python train.py --num_hidden_layers=14 --hidden_size=448 --num_attention_heads=7 --num_key_value_heads=7 --head_dim=64 --intermediate_size=1344 --vocab_size=4511 --hidden_act="gelu" --norm="layernorm" --norm_place="pre" --norm_eps=1e-05 --positions="rope" --rope_theta=10000.0 --rope_fraction=0.25 --qk_norm=true --attn_scale=0.195 --bias="all" --tie_word_embeddings=false --parallel_block=true --init="uniform" --init_std_qkv=0.02 --init_std_o=0.02 --init_std_up=0.02 --init_std_down=0.0 --optimizer="adamw" --learning_rate=0.00128 --beta1=0.9 --beta2=0.98 --weight_decay=0.14 --lr_head=0.00465 --max_grad_norm=1.0 --warmup_steps=575 --schedule="wsd" --decay_fraction=0.66 --decay_shape="linear" --final_lr_fraction=0.1 --batch_tokens=[65536, 131072, 196608] --max_seq_len=768 --doc_mask=true --train_tokens=697000000 --max_steps=5927 --dataset="wikipedia_en"
MLP neurons of a small language model. Each row is named by its layer, matrix (down: output weights) and neuron, and shows model dimensions 0-148. Each number is 128 + 32 x the weight over its row's rms, rounded and kept within 0 to 255. Numbers have three digits each.
A block is one neuron, or neurons of one layer that tend to fire together. Before each block is what it responds to, as a language model described it from the Wikipedia text at the highest values.

First-name tokens or word pieces at the start of a person's full name, mostly in tables, rosters and cast lists, such as Jon, Ivan, Georges, Julio.
L10.down76:131128087157184145096147089079095096117109147106114103178153044168073105110106143092125150145186096114125029205130131130116107134165141156174125166111178188177083170081097121108169118096151091125120129120121101080112157119125126126097107071154121122177132137116142080153171139116132087154144094125191157110096137146066180144143116103063087055101128147122087160088125143133043099096121115135073092133111138095123089100135095088055105191131087115077
L10.down157:130093181130165119188146130147148134122105125142145190059124171129171192124109110125188140154098141110089110040147105129064110120099158102130097087149120049126147146118153146111091172124101103193136077120129176185145139124086114132168102151128140135097125113155144153141111126130171121112080170145089110104132150126161091098151163169125163130173127106149113139175215135201244120147096126111142159143162160131095171121126130116159109129152165140210
L10.down184:167160114130130150110149104132120132117134132127112146245128088176119119190128143164101125116155158170122156168172129147166087120120157146136099123160166183171085117126077134158172139200109177122168099146140079155139119138130143118143194111125121182064121145080180142153137163130104152101112054082136116149115138159153100079121128123105121087127205134158088154116124128090041082131203134047115164121072147087143122145124133146074117121142158122115
L10.down443:153154148095133148169141090112142124127160133090090185141087134152190121163107089035111118119124163084076128150132134137145099150126104168123146117079153134126124090116117195155143137078150109167141076072109117160114106108089114060151149184119126127110107117145138140144091126112118186132174159090119129130060130125150124110117150128111133118191138122126087133149105127139162092096136132144146156163087115133082150125158141053087146125226137167161

Fires on the $ sign before money amounts such as losses, prices, settlements and prize winnings, e.g. $636.6 million, $399, $28,738. Much weaker on scattered mid-word fragments (Minn-es-ota, Hist-o-ire), slashes and dashes.
L10.down0:155083147142194136074133115105127111144095160138098146153158073189100130132170113087060127169144151147108062147137097121152077161117102145135160169146134157121132091095134173159116092146191139180144101129091084146162126162096181045080081153150146145149074115140119138114168158084160086164109127102102128126098163116219128107084155124153182145116182138153117090116155146140113136130104061072141184082153173130140165133168085101108140084166105106108
L10.down838:097122154078112148085132124142171122138088129165166153113157103108178153172164147126142121149141085179116082124141182189130133116125126158113162133132097121197141055080112070108120116132150085106097128123089138175139127100165149119145079088155153164114098125133069161103088100125122137135185071116146165149141101100148128169120147146147156169182115110159040109090156106186140161091115097149115185032087153120138133075160117121122136160098085165132
L10.down1198:156106149131151125098174172071138112091134103126104102136091106090163113136155151099060083103145120131128137148121149121130086092129085103150117107182113174123099170188130086126119121144094093125134136102126084128131109163141141126112138149185115130102130120129050151164083164119157089149096115119119157139111143108111117104147135153105131131139088106126081130133166166130150173115127142113164125125182087180092142130109106090126099146156157098126
L10.down1237:078109144144124165095119111121117136080127085127124125116128165161112097124093088122125159138148153174133131093088114173118119149145078186129156087155127112123154079128164161120112120134149123130101160145128128136148091133084125133189064143144174168161102109163156162145113074132153079080062098121155112122138152145150142139149087177148237085189118138142125136199187165136090150157125131138058156101046120131081097144130035108065125146071113105148

The preposition "in" (sometimes "of", "out", "In") opening a phrase, strongest when it follows "and", "but" or "that", as in "and in late April", "that in having".
L6.down51:129108137122187147139117119145148132104107103164104126130149108135057107089122065141175146135138125106144113133142095133134096114125079081114110168141108191086106157119218076092145077133116155117085144150140139102106068101132086101155104099190124166182077190192160090127127088145116117084105138160161074132191110090152104106164119098160098131061132138154171090135115129112079139149133150125143105090136073106146167148127079103116136173084157221157
L6.down194:099122125165188111179100077067121140123136152137158147096133167121101118077157176094175188148160115148088166144115108133132102060164135151143135059131144115110128101111146159101148139138139120115129115103110135130192127182117097080099123124082092142168092125114188082104138130131132160108150129105168161161146124146133104105148136131109130098011067134189135142094127138198091129122117150124149059131148062112129125105140148097105103109109103133160
L6.down238:076107110127172144111104127170146094134072165115165117142140157145134101123163158134148108168120138107126161115115147132136084100175119080146201164099127121047141120128105137146176196078132107090141130125122105118136098167128154112176093145140165146168137120107126108138092115122204172119105128143111175132134164149162102082154138133174104104135113098119155105072144148102125139093106076146101096159139142108097133197133141155143165149132127127093
L6.down454:109114102089188200139100101168120087116124099147095153130142139091098069103169085144097162122114143090154128123122106172186083082136152136100129147163120115116121139095186195089154135131146120095124163122142081175186120143157140138130137125093058148155105159104156122161077087109107146136119159129125185105177099128164132123174138100146135148093085109140162098134151179127129089154137170152127126202071100100106106088121121065109105113092086138095
L6.down1068:103151143097093136124156092150143071136140123107155139151149167091141136069184109137171172152147095150178071116152146186117134140101103109150130143182140159107108077124120129104134091181101122092146074145198159114092126156133143146151119112023157160148083139084149155130129162111132166047156128100161079204113140113088105145190124168135143165098092148106156100110186170141090141158142135147148090178143090108145093104114123144113100183131151091106
L6.down1089:090115064121147113146194079216143114069112108149144129154134154150133079102158129150189124181125196111147102103133154127128183168121102128085122128142119089042117106111145203151112147162161132120146134152139137127111068122191103161155108153112084148116116089139133159184112080142165119075168167119121126194123093124119120137112133097135081130083119148127152066115179115154092158146147132080141087139128077115133152084126152081095134194117093159093
L6.down1158:128123139184099101122104123162107072116124107170128126113178122093163164104135152095169178161130156118110154134106165145146179160155099110169104139117103132130112207140148108142129068121158100170120151108097185203121159140154048142178104116130120145135175113090113113151151129080089091170166121145163140169156126141125026073184114123163148141037138147100155123148141156110076148157152182123053091085173141065115120107157156078120128151109119109110
L6.down1315:056049102181183147140118122186163139078128079138088143121149143123125140113118209127176095123065193102141106075082146175128121105146079107089112204109101115181161133130152127130133099144107123068148110172180117102152115162092078130072138119143153171200089154125138171075158114102048161106140111137118149146124109163073113100136088145163090141065212138161165044112166123152087140148122164106093117188127105122175121104160188111139189159105098131171

Modals, negation and adverbs right before a main verb in prose, such as would, might, not, will, only; also stray digits in table cells.
L3.down554:132143115135072125154098181062158086129140159142165116100168163123203078136207094128078168135120131122100102178188167154193163099122113122219134177092143118077138111119187099108122148194066124151134100139115128106092152097059100112149097127115138171111142107138108121140144060080159122140153139147108070146103123083168112067127123124111183128000102124118120102120089130159128145107136104160106134122160123125145134166085155095126081117163089108123
L3.down1120:125083144074095122147225137100168070076161115140126115139090122162048158162185138151078117137150083208130105124106175162122108107128069155116102161163085117123100171093113106146152126164088120118096143154139153102072187135121154139121122112119132124145156108115045133153123076094068181115115118073037160184075111155124099150164125120129072125036083132099085143100094157188123078117125185091167180101152125131119158126220077210090113121106127105150

Tokens immediately preceding a year number, such as in, to, until, month names, day numbers, and table separators in dates and date ranges.
L10.down550:080090105209123131087108125138168101119114099125103094116192145159089119133104123134113180202154206148160110089112080148133124091110102124123122094085107148121110164133104081167151107112127123104074138090153160122152127144157141152080081128120152132141121109152132093128057116131160084125074108144148168204155112121139093132155118204188153148064128116123157113130133129173132157081126137096192131077089169080086161133149112137142085162112122164083
L10.down1105:137104139145156086076102147155092093102140163120104164120159115162129094148141122122123099129110163099190103087090133165188139129113178177168070141100120107110134121139132167178139139169144136123155080095133125113140121160146133193148175082110145144109169116135163132168117097153135147099133090106080138106212071092092138138114141087136111133085148164129170156128179131118126136156083157153138122134128120110115095095188149117087093123178192109128
L10.down1128:160151102115126183127101121167064156136171095134105106044139138129197130116124098096103119138098148122156139129112190159125180136171118101157109153122134113184131142054126096110073091152163190064122119115123134193215097123160191140130107096112135138152185137108150143135067114092148111132103130082177228116154136178137192150164168136139137103000191120130172099126188144107181142146119130149127108168122155155096086131113117118170140105126105116109
L10.down1157:104168148144113070158072178132098142135112168151075139026098181114093132129181134156164076170124168129197143123099165139089095117111109122154075169136108140169090101037138126122196138133179081079160155119083157111184137147087162126119143100138124125176148150113104126165130121134179092110087087160086188127116100138107152166107151146117105150091111093135145120097140138153103189095090147147139124223140173132114109130112182076182118125163145086166

Last digit chunk of a multi-digit number, usually a decimal in a table or census text just before %, |, or a unit, as in 58.89%, 98.30%, 1,198.
L6.down74:102140113174193141114201086124144113120157086154141149148108092186061117086118095123144141169120090129092160148119181161181149099167109089093167124132103128150140110113144156113142149110117195110061143146155158139148145139120113149167133150113127127155157152133118194152138155142141121108174156065163087183109154112121142157109141151071104075186153147131141165134139113110095161155141136149083089134102142075153076087162066193155099127094100072088
L6.down270:149059161137182127083213134083096155110161085144180186117104125123164168171051113101150201147132149165128117099192181126154109154167161136156158119114153125107095103106122089127134090082147150140075141138113167188093142134159133170085091072130088161128086165142227130174158167191130130130151100126118113144119134132126164091131114096115152115202139085132062146135121102115154140141166111129129138115150115137098124163173119173123125156156081148189
L6.down515:123059082153120130092047124142122136084156152120179137115135140100177142098128109135129125145137139145108123169168126147039159161167170121136158120141114077153098134104184101138180081176140155133121183119147166085151101153130107149138159074092048127116144134113148099153195137137162088150139156078145066127148145122116179134139099112111114073116099155113145186103109077137125141161165203148048125137220164111109122111136133165133124098110137122134
L6.down540:118114163214127120149106111124145134175156129148128149151126074104150096139138136170139117103125043132146098150119198164093154088082154092118160060147103145209140146122139077122154130116075159133131115135164173128121133122187156149104128113112190176111111134179143124188075158124157200134045120136090096105129168116184135194121116125111077107164114100136090170138126112154131093135116082124103123144133106140086127103208034139117146154114131087177
L6.down654:120124172099196135131131122124110120120147132152140143121182189124141158157098141120163106171132069126134142062131158109073165105147139159141093140105060103164152109150079105138113142157148117057165141171132093178169157137152098084171085103155101119110142133140091129116149083062148142164181156122157115149135137136181140176153144116118162156066121171071108182145113157131058113150144194108065053140090103133140156147135088109154158157103094168109
L6.down906:074165095134130120165102121111116068189125148116138174175070176156090091105150095138105205138126135147155063131171175120138109102102173131102174172158103162134108140140121135139162105173130170147117097096142138109138179159086110105147145149125078108136169151108152181117157144124106163173152129114246116136110090150137102139152148156129084156131137098094120085096112081171191169123109134149145148149070112138099159145111127134145203131153136157092
L6.down935:116134108130162155173122093125177102144151172151139107139087155083108169139131153177098150152077127099091130100154163239173139088074050132109145116129090138145116141146103118141172112113111138116101124091123105138145125133105104131185128108150111107060154156152115084128135075181060156153138057156120093197108104235168099141110106184122134148134090109088176135179120151087150140142125143141076142180188114152157111063149143130117135150112083122164
L6.down1250:131178072174108158084128139099122095101107116158183114105087109170159136131143026124105116140094058085089174091164129129130171151077135114080103066100142139119178140116167097149135094091090103106131144108081072113147071129112174089129152197122159156135138123116150148101152118143175139138165093134073146137134111111127105092098076182076107150011110159124086137172188177186116170131121156172129100124164121160156084142115166125120096141183136086093

"with" opening an attached clause after a comma and a finished statement, e.g. "in 2025, with the lineup…"; occasionally "under", "to", or Wikipedia table cells.
L6.down369:162129086182145143130080136096165178167150121178090111166069111144128152162175222136096107107145145145123142167129131116125099116039129138138117120135143089180094064158135183144107135115118120190112087100073161055146125086106160084164151105104093103149102228106083139097141138144103172095111130090078106053108071096092105121174124138191143123084155122128117126125190108094141110093122159080132161149094076149144148185129130122099199182132154124175
L6.down758:133147095146111151136102167166122137119124102152149115133165116113118123111086093136163130108157092156091138111133169111086166113132139116090105160110090130109150156138108075088147119138200192114147102074112138119167117136140124178119150179123155107197142147158171120101141159130114143152104077109119128119107126122062111088150087091151102072133085103123130116123049070179127163182055131088124091128185146211136136119072178147170137134179169095113
L6.down797:105124053167177142117137125152121135094074114081147168118153099095168104150056070096118091120151167110140160113161130093136127107167131141190180124154153135072162087156141141047117107129102150122109120122148131122151135103150130128149100207070130079157090197138096149079177161124101141161123098153173180140109164115112165118075115137173123172124148182164138140128116072102165141170183178134122156120078122146114150065075092135120196141181133136097
L6.down943:130104121154193140127099172079171158173133144068110119147128094099101140169119059161131109126127108188125116128060098196142165109128116081096132088098134140103125103130136116118169155132088151172131078091151159180160090047127087132119154138129104122158059120099103132231139100120164047116124100091103095167128126178098088133089101082121143064162135066137080117159160173058122126164145094128150058155134110086133122136081113143152125079158130150115
L6.down1188:103114143125166123113089129177167180139141077143115130142114119120122083086148211149049150122149151136116164101138120058135134160178159157117155130101149103137125169166082154163089127103094141143128089177191090115198124092097160135132116169139102112157086131144111104144181161137058156111150112127099166115106136114147159162080135106094110071120152177186133142141144077123165086146175173121140110108112094099144135148104132144125129161119133125162
L6.down1248:100142205120102135094101179092138135136119130174080107096156106143139107161118138133129122122110211069115199094108160127132162123157114113122145113106139146104066073195114167158120146086124138140182041174126060156084115087168133105136121158173104149122187151159084147155127087109176123157106079070094101076073108087127120133122130181158164188169134105110128090128136097162136188137108183159124147123091110103065097153126121102130072160117133132164
L6.down1285:109125130159092129111084171121132158088141173148133096138137138129093125098106135150185081098106164135151133137083191099121122138148151112111125138167118144118106157129209087184128118134122173108128090086121114101143079108091117189107174134153135153125092158113134128105128123110112095126099108111122169127115114138111115081157137102114118202000174178085118076097131157136124129143097201132048126145128156111118100132186106133121118096095144095156
L6.down1287:055163141126129157132068121079143146057095151140187129125133111129154104197130179148101109132148097140085114152109107109115106096131178140148137148084153092127151122107082164134168110165084057116207112105103091105092162087116103116126126105118090131088145053129163153133128130170142097110167110124157080095096163114155156166111121082139167099184099114126072178106117124162139166171132126155140087103092074128154124102143112108040102158158201129095

Mostly the word as after a verb or comma (released as, established as, as well), plus with; also word-internal s/as after a capital (I-s-lamic, C-as-imir).
L3.down48:106080076082166124128121137148141132111107127102153106093127057123089111182075136142070103088200170157154138162144089077184145125130140178152149135119170079134105125159114168135139164162209143109108147094117137137162126154109113122136121103119143063133100165090122115147110151136094123062129126067117101123120155130092170112145140145099086168156120072066124177076147151081160114111087101121088136193172114108127107145105154107131141084058084143124
L3.down420:134107091149130134169127046128090153160140115110094126123124156107190084148144098132092155158090133147089114163134171130132083103123134130146074137145135133145030106078109107125102117170236142069096091120152134078116180144115056076130084094140136149134053126167107159170131100114128117132158117137093102152117128202161120150105124138192102100079163092161152123084173111136117170134096120078106184169149101133132087121113135146193177125094132141105

The minutes part of clock times and durations after a colon, as in 9:15, 55:53, 43:10; weaker on mid-word fragments in tables and URLs.
L6.down1:156142130088107136153111075134145109105135193119158138157188128115142159143157087143124173105116154125132137128115146143129121143105139115105145125088143179135106146128127111143096079125090142149146139138092140092095137156147109173091170091120136112174092039147142134120111146108168134117193155101161168122146067094157147156146131194148177135137069135197128153183155107160126144150152092137111157123096093115123147135144109113088163122108140104164
L6.down91:159145118135126104146101156122098079125131128120102144140094140127120118105092120157122162149116157056123124122144152063138187137109139117073101138119096210114143086151051101095117157145132111076165191171101112194153140167141126107157163121101180041096163139163099123122053127147124118145118083093125169157086142117128100166111117153165106129123123115122156101118163131194128155140152084166116137193115100109126155081143122081166122161090104123185
L6.down196:106162138148180109183166130108094169146039060131152156102114136094158131116144161133077169136169159113170095160164254112155137086117151163128161132126082132122084064133138139075148098106067111176120186120144088131107125162104167153097179091157146128155086130186112143135073179193144110101155073123083163132118140093119119183145140058179179114124096159077126130115149143112163140154103119122206062142105157100083141170160130061132120136097163126188
L6.down479:119102079140097087132084132099117084135124176193086117093146107143123150127097145154190182150149075076137156130210118081105109144115095128184125141158161161157137154035179062177167191130112108140137146090142135145131105126122142113184168146168163122054133110098120124096093129125128096121134123136078182147147148154140164158129095134166142148099110159089125079107138126117142119122206157146101110178085063126092155072145143071131142078122125083136
L6.down537:159154135113126100090176177082132154095181078128117170151099166161177134137066097169092066141118157157161142113142163084141188166087127146179142146170080122114151103134074134090141105163125090074112116104109089183099123151158111149158122177129120135102110187108082177180100160133116166100083140162113103105115101126130121111102111130085129125103044143159067100137131072164155104166123087134044204133157124112155110198088142137107151157122147169135
L6.down662:162136098164099112123142163165108122047106158132123098067106139127124165138072105095149111130121147122184183101167168101172200142128090143116115081122105125126066110074143096059131154101104150133107135137111191157153106176094093114120085110101098144094116148120117163157126133177110108125182086160132126192173111235135183162113168148144114126133209127137137094130118102135156206127127139118129139179058115138123176144141088159150143109138131104146
L6.down1018:147152101133243115120100112109106156121059113076115157124159171157132085116189075132148139089135117147124156167116156135131133073144140151113128185130104135131106135179108143095184132106044150157052140141113112121091105146102100131125150160086185116137077141116169153096126137218117193117093071104074180152149153126142095100122135127149120084167060035160148134105099111143134118091100156149158131150111082120107153118104140078071161148070123118125
L6.down1150:123083137107112124133137130135095111134107116137126159115165121154160127138082114102099132072100131102166134123169114113144150144128128139175080044117159137099123079110178085120164140124096102107142185100112247133110136108157148093111086050106087100087107119149108129159098152196083175106150090167110130200081093178099154106176168114163129155149149115138106152097178100130144105165121146035063095116066097170112132124174103128165098090107098134187

Month names opening a date, often after "on", a comma or a table bar (June 14, On January 10), and first pieces of proper names (Har-vard, Har-ry, Jun-tao).
L6.down135:078136125085154195162113125134118080104145113139126181161115085143195148158167119157099129142149184138141137155135140076134098120120057153116117081152114110116116159161136123170093103172113140063134115108173118152152118140145121126093109124131165135100127127094110106162089064079144150090177085140151098160111133170190089136101111090144114126142193075128141089136120098111096129115161164137114161132119096169124139120153064165122132182117144133167
L6.down174:090198125086166171102157070121136132080138107112132143158117097135113077162122142131108114132216138142185108118131116147089121113153166103174105108073096080153130136156094103173154112227116113108124060131074145133110085118120137158181142157126115158135083162149152147148109077118129101172138150107132136102187156120065127126120146123110076161131127119150153055140179072106102129115155137087113144164120153106091150110102085121131146115154129145123
L6.down403:155160161103102211134121099073136077084158141149104140116118129115095184127121175130122124064125101143127153107165080089150183130090149132099142099131177144119073154152100030156128115156166130100197145165095080103101175184172141131135150167171129094106152094150111140129163139073141146161080139145101081134124114154166163121147122153138144103206115101153123136182105114115094117102059103164135099132139105140047101172131172089129140068124144123127
L6.down450:111029150160191166104139125106162127121169137140103184106138081106132143147111123123112105135116125163132175122113122107192149125192098181079155161103108116150149158124120197122142123115085105152169080130093174118131099140172197108112080138130141156146141136098146124150161088175150148077176092129110150151100183151129092093150126122126122108174143095133078083140177030143143142117093172111104173121097116094161113150107101103108127175120120095109
L6.down580:127103081127085138098103129143101138064147110144123149153159153103116159068155126107076140140109125128158149099195136107162105151116133108140117127117138145128141145142134163065100106125156123125099131133145087128186150108085095171110090199140135127175108152123122123107103149107122157181135100141123164123116098141161098070099179130090141098210097164119161132131136200110158109124114151133176062118180145127134168143171108092117126102126181069161
L6.down700:110137104161106121161136124111137141079158159189115174141151135126148150201205178169122125100088160119098116145107136139096104122144096163145107071155137148101148097051121087203094114106145162082132098108165124109129106114157092107116166141138102156094124085125090107146153024075100167089184108168147049100089152167162102122117113131128106140026227136120119056104139130106094158155143122140088103159115099138129132120135077176138121169170109122150
L6.down996:100173162131102143068161117091175136142112096152153130166161205097158136128073130117148129126125146093185105085123164128122106065158167109105142188104088098094119147163104112185137112188098101166163098188083050186116133092152126132160075133179096133139146049099109136145195111082137124186205164118105151119112152132123145115194132095131132097120100167138121115153109155102116132099042181134131096125123134093139160171127128107061120149160087106102
L6.down1268:100144126135125116139168132175143105064080119179158140116165110126156158110184191134144106128099108163109104106101135128113109122115053115094128119111132094113105132159142107137076116133131122061160053156169152118153112168122106175119162208124147206139140097154088119064126096080101151085137111142151139172136102141107140085102123133125123112154152145102099133100191078181121140138136124126118101158121124164148136124092019169122110123123164084163

Tokens inside phrases that link a cause, reason or concession to an outcome, such as due to, led to, caused, despite the, sparked by, following.
L10.down247:121135108090098105117090126140136032109086138118113141122085147092061131155097096221122150139120104149087155096142173118039134066153120141050130111131094114080134159109137125160117178151189133142088113126116125124161138102062140129126118166075113115136125148145115146145159141039142125150163158135154086153100138170177140153194135153120157165087199156114205113105107116103143062075083155108080147114112131098181112163162149107093151104175128143097
L10.down469:100154057056142142127163072169095062063127116167194168107113149121120098128148223158106164103082143132104167155068103072095079100126121134127094176146173125154156165117145142126100123120086084130085145066090158151122165108062155121143116184096108186166069133116114149128202159086132227080109111172123151137151122143143145163154092116114181153124119112153120089066101157169136154137156145103159127095133082171164202147107101124130112100142113069120
L10.down558:131109193109103129120178125099079117184143140165103107150145126076123057134165100041114150144139120160090121143127088114092147147169107119124120191152167109133135130067108107062112176071113101143120176139125138100148084141140090150079135166110105139129131135147103132101168109132163106126121111130125109163099085122183142139186147071150144093053089089164164132126136118155149063110087118098103162158104160102069180189167138095197122158139102186131
L10.down653:137128085078176122113072103070109151175130127118177154171037074118178130105157091132120147184169136116122052113131120125147117123186161110176084130139113158130130112207123145123118113186205121092141088063158138104167148156103118131086135114083083170127160057162142121144120122166144090068118120180133103121124091126123156109143147058076164118070099182070120126092110136116134095163187111139205122106080129152106082114190155076123129121109091124113

Commas or prepositions right after a place or location phrase, expecting a state, region or further place, as in Rochester, Minnesota.
L3.down130:103102118139160104132162126096117177171124139119155191108148104138067108137138152132181190163145095114172171160116087172129101108108138134101139065144102142079179191056082145099124070082113117188099114131183128153128117129144094135055159141108133127145093155103162140094096144068154100115164115130195162126163134146152133126099076118101109144141078116123144191180158091159130113111138074058160055165132125122133133141123130097151121108133096149104
L3.down733:095147145250133168087102146152141149120133157111163163127078113112167093224149156208160173126131132056159132153155147165140136112140098112152141107136127092062121077079108170113109121088132150114098127074181087164141135110127118095047130138105115134155093152091154156116105065094087114086147149147172155177134138115147182140138061040134132152000114083143097109133147108152130151117193183121161086164150086116167136138159058119085142177160103106101

Second word-piece of a split word, usually a foreign proper name after a short capitalized start, such as Y-am-aguchi, Tok-y-o, Ah-med, Ken-y-a.
L3.down309:128119117131162065149147151111061102115173118061133127098196164119130131151086149131092093154133076138133121106123099107119127124135194085121098133146203156096141174160132096135118211114194140134118145163056136147097160137113114193154081098102182103092165100146156072132126160093138120180121141128102168143091080151168125178185152106127113163173131105150093161144137192102095185060172145131118167073120150100102146140138105112151113148146104126113
L3.down1288:114122110123079123183160100148145167100087079151196147136218108107126135120056109080127099140128153058127149111159086096065110160135143090108095090134138142132142053150143119139131113162169101108120134078129094143100109167112121148118080164188166126123130179144095138155124111091113172177177145083165130133174113148144188181128140155156139078135127130062131162106099106133111156146123205079154131106173083027162146125134153159151155117097162188067

Opening quotation marks or dashes at the start of a new line or item, often in song titles after a table row or heading (e.g. "Quit Playing Games", "Maybe"), plus scattered word pieces mid-sentence.
L3.down28:115153098147133130075156164067187153092111100155077146100145206172109124097168114121076197111084097128141173086126110159132163107117137145165137116160113107138127141162072109106163132137098077174080094159147102131085101151069118224083088120148135128166147179108154168117163113169099140169138123132087179105096123148124130107142169129069162125213073072164119077170071108183088151125098170140154146123209082129164152130094095149132194158149117108119
L3.down232:146113097075165110091153113118172160051160027093103140164178101131123090105095127094115148086125127101095141160146144092105126158084135078134155096095123146114097113214125128150148092123121039108068044133161132130140118141153142202118109190141163169184103115111123129135101142183146120109105126075162102121126108114164139105166110141160136128121068139121075155077117159146095128116160139185166094089174097122139194123134126151135079139147163111116

Periods after numbers in Wikipedia table cells, such as track-list numbers (5., 1.) and decimal results (10.19, 4.20); more weakly, mid-word pieces of split words (tou-g-hest, vir-t-ual).
L6.down232:154094100161186166115152168113150134114123112104096181141096100135060146109118159145118107131155061114125135099078133154120150103116172139120109092064176145168112178171093142111164177117114069137075173141119103088107120063124090106136098136174098143127124125128113146150173182150094106115184151122109139117142145144138123126131130128098089093101152096176118154075125106195140119151112122105144164135101119148114170175124122158151125150132108092152
L6.down315:166111067136117101181085072141122109144092119129190146101122170101108140096134079138153146195192106123113105177115086162106152104131125131138101090109165160117163106117096137133139137154113129159126153149178168120135100096173089151126155145153130117137100147134141136102119054077129117146169173141129146078091173144102167114123116113074100141159083083109113155141107081122107184106069115158052059141154196173137153134109161132144101141070105167058
L6.down588:052195163164120178134163131092089135180123115138152168121145132088139155094186116169080126115136173139172047149174129122122128115122103133184109158126093140158131103140041159122138091163130094150143049152150084088119085125127144084148137104206125138116125104125171159116127144110107116134138118073083134162122130151120133108106153130151164082173137072185103128115136123088108113187129105153111135129149153106098053148192137051110178176141173142106
L6.down681:085142143148159119111127118180138119138159148174130148133082145170150127117061147115118073118075140136096139126114116132170109180139107180088159119136130094147110089122131135153088138096099132121146127173165130097135162165098120115093118194106217118127095107093176202096139153125133122141122146154191117151188164109085103165123121069100165091125188105113121125191122143155149110105137142118133138143075157112116120162130160068116182150107150164102
L6.down759:085187112148154135175139126070152154132139117097132110130126121137110093119176133122150106173175127139090088140147071072155177122127160135097197116094123162128134154163172111149140121180098111114117143176124135068176115151098125071142149127156149151112165137086088085099056122117143147156144131128124142157147142157083144170109074095146146165189149105154154100079127169127130136161133155109096141081142117066119188073103112130165116120130141092120
L6.down1075:126120132133109106145187123130132084109105087148140113119176132128204140074117131152147089143125072156092106133210068126099119133144065125147151117146137130158152174100135123167174231125177108113097147167110130121110154163111145106106152134147124096097195078149110161123133106153139160071102163176128143127144125110164139136127097097186158163103098119123174090168113143135091121157190141129218151066137116123110124138103068157046041100125148145148
L6.down1108:155069143131143085123156127122131204118106118121107171152133159158110136167109177120145129210094130122098124145165153093146131136182126120150127125120122110072128137154166045087180072140158078118126202110119180123152150146089161108147111123134118109122142159113114167120125144212121099108124159114144146154125124101094121122175132144172109142133087078145147128159121122174150179122103121134116129149108177122079172137096134111175109139126123096130
L6.down1292:107110175153142141178098140112113080102164174093196114072147080109152130090185085132140090111126157199097097109191137082133118168136094176098146149128126113166163109096133127106103103169121111109115119139145146151147157130115136133146144099066193143104108131151197098126161126107141160139137079034085141083104172127093230098137159070132122212109192109099084095136172107161138155110109124073111146060134133108186154135166100155146136142115067079171

Final digit pieces of multi-digit counts in wiki tables, mainly election vote tallies (2,8-27, 11,22-1), plus sports stats and money.
L10.down155:122116094185088113090103156225138138128164108105141096148190090168139131085038114057056066083089203132101103134096139150128135117137082123138136153109102161043115111102102140143145092091124133132117105132214122176193149087129077143166144118089101136128096227071170066228150118144178159106157175129082111098184144148219120089115110109077147178101104168095179174147121163131124118137134099151152126151081135110069072153176103148147166155163125168095
L10.down269:134118177130165133111142124129111169124167159135121144134145173185118178152131133051150141151130112127141113178120152157094141125163083145151121090143087060149111127135083186105114114108129119084125194098168144193139128117055113120222071189209152102143128124081159166101118138195150181168116126104172146213143141144114130140070130116160107055164169145122133140146181114167166087140159130107081098095121090118103121130186173142142171120051093133128
L10.down321:110103137147166176125146113083110134131111133207125149101146129120157135189167126157199094182072137113139104123088143110085091158093100145169106138120093120130147194137147138138072140196117124104160137137135121115111193159157166088162177176130135069138115141174092142128174109162169122171083114111149164109125118108081098181134104176137093063158161101152126153155115117167124202123097067105118111152142102167165098119080103149076119130129172150150
L10.down695:105138102086116134171148100105119172109128135129127146202109071187132124174129101117094157113193201115117119103068146123143137180081142136131116142064104139121134119138159070137127139158148154126136071134080161054132141137099092187110200162146116163151119132076087130053096149095146134100100063138156123104145168142118131124116073117165143119134155148163124164135143146094108159140094200164098160156123133053134172119169156126096120137170077169177